Weights of a small transformer language model.
Size: width 192, MLP 512 SwiGLU, 9.59M parameters.
Architecture: RMSNorm before each block, no biases in attention or MLP, untied embeddings.
Training: a variant of Muon for these matrices, 150M tokens, 9156 steps.
MLP neurons of a small language model. Each row is named by its layer, matrix (gate and up: input weights) and neuron, and shows model dimensions 96-191. Each number is 128 + 24 x the weight over its row's rms, rounded and kept within 0 to 255. Numbers have three digits each. A neuron's up and down rows have the sign that makes its largest values positive.
After each neuron's rows, "fires after" lists the tokens most often just before its 100 highest values on Wikipedia text that the model never trained on; "fires in" lists the words (lower case) most often at its 100 highest values on Wikipedia text that the model never trained on. A number after a token or word is its count.

L8.gate414:144117138083171100145105148107105122131136135116107110124140129185077167114151136091103132111114146138121135125119140151120133092122097076137133120140097127154167154103141147142117148066133154103110132109117143145104165133144137114086099132139148124104124124179108143155174108106132129106
L8.up414:136110159137095127114138111124130114159076151152094143143122120129117108132139113120154086130165085113138149101176105116146115179132134139129127143089122110113117138151123139118110138121119092150101140159131063103096139187131136104155117120097126119178106113122151137092129094132091097108
fires after: " as" 37, "," 22, " the" 8, " became" 4
fires in: "a" 49, "an" 9, "the" 8, "s" 6, "only" 4

L10.gate423:135142119106141113147113115107107136121109090086137083138141120098106149084109162167092149130122113129157096145144125104099109169136138131101144145128133129148085117145116120114145155131130147197152124134124136112100122171105160100175110117117118134110126177154103178088105163163128151124
L10.up423:112136148094130142141093155112132120098159105143152113135151125157116138150138133168108144142117118123114095124152132137097091113093143126113095142134151140150122094107123126140116109133151126198109144105156106085105080094129169163152155121148143174173122122144124126155105134114161154120
fires after: " " 92, " (" 4
fires in: "1" 24, "2" 13, "3" 6, "2nd" 5, "1st" 5

L10.gate33:156135085105116088147110122112151127155065131047135150116142153169129126125087155156173123152098122148150114148107138138059137107123103125164164189128122132152109116147136142123127138112134056112130114124177126148135127165131104127150136122142124121155110110130105108156169124120123139128
L10.up33:138147115132154163108136127126097183124114159130131119114113183081137115093105132143149153081154104117093137203113141096118119121152109098104116144139105090141185145128167118117146145129137124166132126163151147131106081109173102110146129147158160086169124094126142096142127141110160161141
fires after: "." 25, "," 16, "Th" 5, ";" 5, " Th" 4, " were" 4
fires in: "as" 28, "since" 10, "by" 9, "in" 9, "not" 8, "though" 5

L8.gate288:122109138131129121158115123133148133144132111114133129099113128141118139119113097094128124141135115097113121128102131109103138133105153107122150175152124138110061138156110116102161167151102173152112148161150121120101093138147117123125126112116188167088161146091117147128110172149090087123
L8.up288:132121139132120157111129112153131128122123144130105153162088117134116105131127119100125121133121103136123111122112115085110134147127134107176124182162139166159118161165129088161130160130116174116100153119124140144081096136136131127124118149158131173118177148116176125080174114132077144112
fires after: " was" 25, " served" 10, " elected" 6, " promoted" 5, "uty" 4
fires in: "as" 29, "elected" 11, "to" 10, "appointed" 10, "named" 5, "of" 4

L9.gate259:182149129197125124097100125129084143093125151122089097149134168107133129183110124121142116106106102143150123134127133118172122142096115094117099103130144140106132110148105109089110114123113084130153110133083151141149119135173127159126158126139186158100100093107110101100159135124135167131
L9.up259:159121101172126106137068110117118118165097124148112130126127129170122105129139121141128163129113138154103128153107124109101170094140090139119132114171116146111124146118107126144111124130162080168091111163134119122134178107133122151081122130120146170128089114146100161157135126123099168103
fires after: "." 38, "," 15, ".\n\n" 6, " that" 5
fires in: "as" 23, "by" 10, "according" 8, "while" 8, "since" 8

L8.gate498:135149082101170118114124131106109113146081138149126132113120110117153126117170138089141160151158148082116152138108115115093149185109122147115157125128119152117145110102166095095128131108095150131125115126171126106068099143106088122153137085140143132164166119144123153113129094122140092102
L8.up498:116123125160140140126106110137074116139112144130105111112119129151133126160139139117113150133129122093127133120145104152121098141135106111148165105131111142129126144111182113131147135105108120128073153130120119052099089074108120137114107085155150105138162156162116126112146097125081134102
fires after: " was" 33, " is" 14, " as" 9, " the" 7, " also" 6
fires in: "a" 35, "an" 14, "the" 10, "most" 6, "also" 4

L10.gate497:135125134136090116137106077149111148128148103067144146114100113094112139131133118120124073114114177124154136130117139108150103140093118144115152128147150095129157139100120102141128135101146117158126112147096190108132110130138133126113136084099144154134117115124106133143124142157147069131
L10.up497:144145115113161111134134123098104092130136088092104146175122194085074100121092136148120161101152165126139127132110110090139120112162138116112134101123093160143189096118142089119122143139084140158155121092138108117114107141148127099125160133128149129161138113126098117087108125107104149090
fires after: " to" 27, " in" 22, " of" 13, " and" 6
fires in: "the" 95

L8.gate392:127124095137167123127143161110083117132097112080139147142159164145127116129148111132144108112096122115100080100123127097130112114104090154130119121141097123146137127106138136184138101102121146130177112159123144151139134146115137135134080162140133134163122130133140101155159081171104128131
L8.up392:143112115183157162099125150123109128132142141147117153129134116056100123147137117101079134154102087138158095153126126179173103133161164122130115158085132128128131141153135153142104137141109113117151132129091125149125137109154112162126169127111132137088153119136121113122103110095138141133
fires after: "," 62, " where" 9, " if" 4
fires in: "which" 48, "he" 17, "they" 13, "who" 12, "she" 5

L10.gate298:109098106132155133070143177135100152110111142074108104131117148136112114149127122114150126148114130177122109141176083149108132115099135114156135102123158095113117120118097107155116086123141106141160092133153133110118108134163098122127110164166137140090120135122090155126133116064155162094
L10.up298:092131093120162155103136098100137136140146115104159125150162141139093125124159127111131161148090131148138186100119171163110197121087126138107158134132118114151137136143129132090135159097127093120108126123152118071148114124131122130159173138093106143078159065101096139190101160146147106157
fires after: "," 76
fires in: "and" 85, "as" 9

L8.gate151:161136107147149095133156090096104138108112170131117141136120129146144138112135129120137114126150186103141120088093118112104162112160140114149145093087116136176111093144129152122141126129135136122153118138097134106156091150172126113119157136144154109164150112099083106102149117139138074123
L8.up151:150122139106098129125111117119105143126112140104126097116145081141107112120115154091099160090132106137133146137149168118143073154104138116148154132139128103121158089100101125127105113122131155156148080104132121116126130145097129133129111115137143149104153143157132131106145181103145148126
fires after: " of" 48, " at" 16, " by" 10, " from" 5
fires in: "the" 79, "of" 7

L8.gate190:130084063104126144119126148070110121204115116116098136169156132159145138134120141123106103153109150131122120132155134121134110122145146153116182116106094141122157136085080087085121137129110161133135190120134110158123101151109162145160150111148144129156124124169130149123111153126150143184
L8.up190:112125108139118092111090108115161138131146073139129157130141131107179094130113151144066127105084169132152117161108133120177131140123144155139105117104115111123152101098127092122113115181094118132132183161135139152154098154113174144155147132130106083109126114092165172123128153110105157166
fires after: " and" 20, " for" 16, "." 15, " \"" 4
fires in: "a" 76, "one" 7, "an" 7

L8.gate128:149155103089149067125154126116110156152137169101149108125080165118118121161172148131150142105090139099156131135154163111140116128137119137146132133116128095157129109143160121104101140098129103145098078164109061137125176139152152134167114139091134133153154136179099133111125135118099103148
L8.up128:133107111129145145122137129097121145150154120111111111151128086153078123141102131120160139106142152151155106133105124131155115135138186145116120124146115117118161125148099094115075170132137127143165109091148131148088135144107131116076109181105150156137126092085150120116103093135132164108
fires after: " to" 34, " and" 10, " into" 9, " in" 8, " of" 7, "," 5
fires in: "the" 88

L8.gate457:137157118163145135155075150140144136120146134137105097133123181100091132144150121112178150155129125095142103131132155105123139126114134164103123148163106140144132151076165121098160138113076136118115167094116151151075134100162108132133163106126128124115160130058161178124092115134139143081
L8.up457:146133072123118150141133126152133145072086119141140125101166130119100122107127124102153088115107121149107131113112161132093119102152106147137119138118116127165133155115156121098128132134101127136113157116158083126135165159196139128101113128127081133095145151121162168107152084108098126100
fires after: " the" 18, " is" 17, " was" 6, " \"" 4, "'s" 4, " are" 4
fires in: "most" 26, "a" 11, "more" 10, "very" 4

L8.gate268:126135123151090124121147110108182113120176092114157123171122161122108160151079093181119118166116164096130118093142146106130133142125113103161169157153125129102124119130114166134138112106127126127142140137101127132103152191129117113069117151154130147151110110093100177132143092134099120136
L8.up268:149129119143135122179151146125146074178151135090127102165125119129166150108111110098159183121121111136108074138124169102130145101070105113078145150181119149142126115134127090124128085124111137135131140133136146122137100112107122131149156159171126140147102144092145148093151086114143181124
fires after: " to" 32, " at" 14, " In" 8, " on" 8, " On" 5
fires in: "the" 92

L10.gate457:143111136121164095123158131069175136122114148119133146106146116089104155143078150162115112143108115120153113153123150156147158161101135150106137151139156119188097173152137094082105112134100163190101107174138149137092093097135173158134145120121131148134119082125150101155156102103116121109
L10.up457:091149164100138136165121156107155123109156180119108117161170127129129126133099083161144108114103116125136129126149114152113175139137185086139174114135180122099133162123108122133144106114145149133127158130139130136116093130136142106124111152178059161094107140117138106141118066082140120136
fires after: "." 23, "," 21, " and" 7, "A" 4, " (" 4
fires in: "in" 58, "at" 4

L6.gate188:113112111124141129154141115101094155118166162108158145118108136110148108121107105121128101103095132120113107044147123149141097138128153135161077086102137127108123104090090156131123150161166115152168144149119124114111122116129144141140150116162116125134106079148161099090103111145130176160
L6.up188:139143132145155163100131150121149113092122121134169123121106144136138162118139109118141107078104138116119124083121107165149114178122166131161102118114152156114131094112125148132089143146072118144145083088133167144131142106101157114132147115085101085168159174121145108115116137199155165070
fires after: "." 31, "," 23, ".\n\n" 4, " where" 4
fires in: "it" 92

L10.gate369:149132158104141143124120153123144133100117136144117107106156132121195161131158150126142100095136162099100100144175112115114132051166125079141122166139120126133064103117109110121136119169116093153135102146132115139141126166137140138147177141134110127126151072088115159143128118130141121155
L10.up369:129140127149146125148149133144068108133132185091131123089150147111097107113126129126139150160088100116151100089131112136098129140146150134120128143156138105126148153138118095151101102112119131122097155144091122185151104122118134116123091111121097127114125120157124140082111079122145141102
fires after: " of" 17, " is" 16, " was" 14, "," 6, " became" 6, " one" 4
fires in: "the" 74, "of" 5

L7.gate439:133088106159134130074126152125129186112139118142152164131160145132163100139136127133169113162084144116147118131122161149158127100116161151139138129144105106130140119088105097098105131093088108158109148126146102157108130136178108122113139105127181130118129111133148126142159116156151144149
L7.up439:140156116132112115119108087115108157097148141126120093139138140121144094117148143103163120143058136123103110128131155125106075096121148118159129095132126111101123117111138084145119129101140112152100091088145112137136145079142152094112148139170108122100045134143114160076133116114118124147
fires after: "." 31, "M" 8, "B" 7, ".\n\n" 4, " (" 4
fires in: "as" 44, "a" 13, "because" 6, "though" 4

L8.gate26:163097083151145160121166171097133151160119112141095119135140159109156103138129110129104130148072099103193072120139102115127122153119148095146128186132126108123154103148090097145101142153099141136168101116135113131079126141128098125106120107130159130123132108095148114166125115135137123133
L8.up26:090120139132135147142127126128101162128110086073127117125137124152106123170136128112079090100149112152105106113118138124137107117142117103157154107183131120124143144137127134180114099120166066127146096139153105131140105126099088110086101159156145152174107154137119155143116094143106104144
fires after: "," 26, " that" 20, " where" 4, " the" 4
fires in: "the" 68, "no" 8, "first" 5, "all" 4

L7.gate0:117138116135148122136144133130115135126178154161110097120088130112101129130158162171136145105152112129155121145123096106163128153124125092079123164133146142148115151128096132074123138170105146105147105140100124119103095147122148102120109109147166145106129110161173117192128147100088122124
L7.up0:116118064143135129139169126125135147154116165106108138133171119125105099142106153114120140129104177084107129105139139103084184118124175128159111152110135128176134157115120134148133113138142140150154108099101119131127133114177160131147151170173131144113137121128148106159134091088167152103
fires after: "," 51, " defeat" 5, " one" 5, " call" 4
fires in: "with" 26, "of" 15, "in" 8, "and" 8, "to" 7, "defeating" 5

L8.gate94:160128155112164082120105098099131133124122094164149167145160110118136130113103085092154111142139092117132108142126152135153117148131120164131157116150111165170127154102121104099163145142117138155111139167169087101122106119148158135125148151149114113173140115143153139113102140136101164158
L8.up94:053146159126157127142110134141130127155133161157136081165138148116100165141157145124134198068158170126091110154121109123137160098123151123115122095169160144123118086174131153139096144130122137116133149123094143152100091128113096122142117115122152143078114113146154122135121130154137091112
fires after: " is" 59, " was" 22, " be" 4
fires in: "a" 95

L10.gate183:131114108105143165137104156119105144169110172151098128140143119147124131144151122127103106109149135200104124137147161113068110101121120087109179146116131116120143122158120111149160108112118128125152098142067101115120082130128123134103111100135109129113133158151154165112142157137092136153
L10.up183:126132150075190159109137100151113101151150124132122084157105065102123126144114139093113079170132150145141146100126152102131126140114147162148133134175136104148120087154083133152138169145104097089114126111130105140141111153148113122141145139112120147071117128116152121122134192103136157167
fires after: "," 24, " the" 17, " of" 9, ")," 8, " |" 4
fires in: "new" 34, "south" 9, "and" 5, "former" 4, "japanese" 4

L7.gate93:110112095128187122141133110117101159146129126123127122151138120170125145135091124128136133183111151092099170094127155147122139069097141093147143097168154121128144160133167074112107123144128090169145111122139118126126101100154112124126115145169097149134118123152158089114146155153066135128
L7.up93:117155113134139095128093158125174110164138149125094114102102062149123127128121111121147134135104149138162115137121130121128119121120127133128138117090126127103131182082096112138101176161121112121122122100175147151143130162120142165077166144111128136137134141121137114169157079165117145116
fires after: "." 74, " |" 4
fires in: "in" 78, "for" 4

L6.gate470:150096162137139175105126135090131137105122102144075134184126130107153145130121097104168134130146162129207123150119135120112134108181152125166134125095102153126118141132175156158111147136130171146135111147187136156147127108130140121150181095121146145130160172187174124121114126117164144128
L6.up470:079114163139135115162098154113085113157139097141130109140137132150113103103123095123112117114161116145140128131149127117138107116150123058174110107140107180160088163117139127113136162150056128118120154122127139130146154097110125151121162115125155125112107169145124122155122165137139108154
fires after: " " 72
fires in: "1" 61, "1st" 8, "half" 4

L5.gate477:128134132157169102134144160096129112084135166110148175170149128144177148155148098101162121126165105130058151109097151123146160131124107149141129157144121110172102156141099110160160148130100100113154121165144121126136070145158161144150153114155126164094113114128137105143135123124170118112
L5.up477:086103109162164118150135112081101105151091119088102150131126134094127124086134128153122142128123172133127099145116134122146130154137135131082089117078137089137107160148151151132131158154100115128151113130104106125125104135154151161132116144145127143150118168059157113107107099162124133128
fires after: "." 35, "," 15
fires in: "he" 69, "justin" 4

L8.gate376:171078101144135128087146169118122150109129148127124165095129103137160133196135164166115123133160151146151127159128119097138157113131144127138145119148125099105123096130120162087144126109083152134096162113091136087142123110158117127144130106125132112147124139151166123149122109166174175109
L8.up376:131116129133144121110119130122117096155129140153139109149190137129131126142144165162160153128166111115201115138131139134125126125153107104111114127126109158156113168167156069139093093129119154147096111141138156140117082140133115123143154161128102119097092107158109158126153123099137162101
fires after: " is" 18, " one" 18, " was" 15, " g" 6, "," 4, " ob" 4
fires in: "a" 23, "of" 22, "the" 11, "among" 9, "an" 6